Weights of a small transformer language model.
Size: 9 layers, width 192, 6 heads of 64 (2 for keys and values), 4.82M parameters.
Architecture: rotary positions, no biases in attention or MLP, untied embeddings, normalized queries and keys.
MLP neurons of a small language model. Each row is named by its layer, matrix (gate and up: input weights) and neuron, and shows model dimensions 48-175. Each number is 500 + 40 x the weight over its row's rms, rounded and kept within 0 to 999. Numbers have three digits each. A neuron's up and down rows have the sign that makes its largest values positive.
After each neuron's rows, "fires on" lists the tokens most often at its 100 highest values on Wikipedia text that the model never trained on; "fires after" lists the tokens most often just before its 100 highest values on Wikipedia text that the model never trained on.

L3.gate219:493495534480505552503536491462458510564497540534433467481511563490500457485518507523526494542524473470502430575459530489528558492516403527539452422531499489445491515473406470492437557550459549531576535530530462495555493502505579472498559494523471503493471547551513469493474537498560546537580483526507466482430500593468509452524475488505514401519497556546548519497501526565461524404430
L3.up219:394500488480582525491453481522497480573540566479514503505533442531492589513455513521496526520484532509514553557496543495432568537557485551529507506540451489469524432460507510455533539503473497469399506487414517511500497550607502443568458426496485459536514480441463554490449430498516455489511484507514496486502525527516471531488463495522569440459472451478558504543498450542459527399452
fires on: "19", "20", " 19", "g", "t", "–19"
fires after: "-", " to", "\n", "–"

L3.gate408:511494523576511486497495468506449490491566524426500490515434428493454553514436511452504461435533431463531523494482508528473499467463519513540511532443469451458478521471495589480521551498459558434548503557513441503455518530554525489426476491454450504530440544554498534503495457398513586560406509574456464482497456446533514543462481507513469493533524532508487412531478485429491504460534
L3.up408:544581554539504559469479527531418568499563560475575482473511541527474507534518498538515427519463454454553608480556513498533514473447492473492469537513514473543435469511533575582442470502522517514541429556503484504451621460476456535465518538469468454507442544485451516535581450539502547538492553525432514495471491541549495529470472543526467478473524484496554523485509450452524515485523
fires on: "\n", "i", "ite", "ies", "cl"
fires after: "\n", "s", "ec", "ot"

L4.gate212:556464511428544506417471526499474456480520455512514547499530487439509516490375563539582571535510554511541539520491512512519554470507497546572494489477402540510444475543509469455471512473503481531525492487583502487468460509535494504467545586435506475539494507437463470506554509530577585530560508484501512444440441498483487476461473453565494471540440489484594518450464571550542556472505
L4.up212:468500531512527428536554468527542462502552498493494547506429481483509451482531481484596544491477468497474553533517537503502545531592479549490486506466565539523435467522550548480509523471499495510454570476509463475525517475483481593501484510570433513511493498473478476513422526529492471534500550489528548489477539507565466517413510410527452537510508504479508530589448414504511446549500
fires on: "\n", "ut", "ail"
fires after: ".", " =", " f", "s."

L4.gate489:462500525505559433530484498533507484567474474550404505487453492537566469485520444538567505588489497517519525490505377483540471488524494524499493505471445456495485531507488457524495511548568541451537465531475512535547470438453498503505488426431528494517496473513480501563457516480557556446512486499482505516460519528474532545521466523513416514561441419426449467482479513531390431471491
L4.up489:500545495476409512483464473441593511497479521507495528517521498590526373517488443510531507523518435433551568563514464476472473509474506475540443447475559487462525482449525525494558495431526479462518467435408496506559533533528497563511488546543474421457489487452479487592467513449541491434479487470563448494472536503451457504451510532495487509463518538465526539479443446484469508444471
fires on: "ct", "T", "t", "ab", "aw", "et"
fires after: " L", "le", " Ar", "ire", " R", " B"

L4.gate317:480572499534508527473535543490508541476515461566493447498548447485537483536480491550530499548495533497507475504506481501583502501537498511458537487528523544536551547478449521476536518479444548465542540539537465503561486478524561490478446522465481367483534484525578536539476494436461490555452540522560532454451426479564458512535475510571501547459510473488470495509475467519489591543480
L4.up317:481457496484524490511500557474478429509571554490521533435525528455459411443562471461479496470499452488550549527533463554544555507489541539473548448471498491428575502495460556439524427524595510445582521474519517518534476476532444426547477481482522494499596512441508495576485528520446508447526490542483525471492515473457526487518525478537478487528532568486573551470493537411483484457496
fires on: "c", "ist", "id", "os", "I", "ail"
fires after: " Fran", "and", " J", "ir", "I", "il"

L4.gate39:531511582483442549515558473505520504448464511505448566464472481519474477472520477526447481593550432556402427489534475462495522509485508487447463477482506420472524498460514522437501464591457487509485539537456554486524478497571461514439454541495453503429550483568492439538517513562433471517522458449502513434549473550509460514511453488518563563447552463506543469491554495510464536472482
L4.up39:466489467514448469543534573457400463524428507460474522521459458544489517443476482530519542506516489539517459497516585492570495443491487517488469489426448507502495421504434504445500491442549557502463537484438537490513518469499505521478495509565581470418470465454499490515550535538515493499509451415489477433432546470539509489529491422450545558457471540506483459483479567540424536502533
fires on: "om", "\n", "r", "ak", "m", "he"
fires after: "\n", "e", "ar", " w", "ra", "or"

L4.gate381:411526490425535511539536485587482599479460469494473502540453520542496528490418467495477450487502543524514500468533480504401567485511516579508569510534533496437522534487552544486475496438477498409527521516482519505481495510499537510499411526515467495507356526520483506532505509442525455492512549546468525482516490454460433520484612592442508533571460536491455523528465417449532505547543
L4.up381:523518494499485450530534486568521543514414437467523465503550494513464504523437502465436503513460530492545492486528442480480554512578523435485552457535524469480510585420521462439561521498479482515460555545463594542482490444532513480478522446510433473508427543508471471485502521514496495490476511512494535528534513505527467525443460480516515497523472551547531523536518422497561536503449
fires on: "p", " p"
fires after: " re", " im", "-", " dis", "m", " ("

L4.gate343:487504566496437445491531439495570427457445484536524478477563564526495503509508482471500530506460556526549519487519488499473492437544507477482541539559621550469449531530500580403522525510516483486518459502537472552526449451461557482520487512477453559451527503441541499533464525483590496496453530465552532469559461503503571376500476521510472530488528486513467496488510467567498556513449
L4.up343:443502442509438506511496516466620468488458516500455598454547489560438566453485510490516462510492508485523563472535519579468476450528473518514530536505580492418448449473434499459469491491548542566453484499428523544464537483439500495518564535466458503479517468523548525491482466465488489527447509570506546444545471526544505513402351495489591513499559517524530474530547536491528523474504
fires on: "on", "er", "am", "as", "ach"
fires after: "st", "ans", "ond", "ost", "h", "e"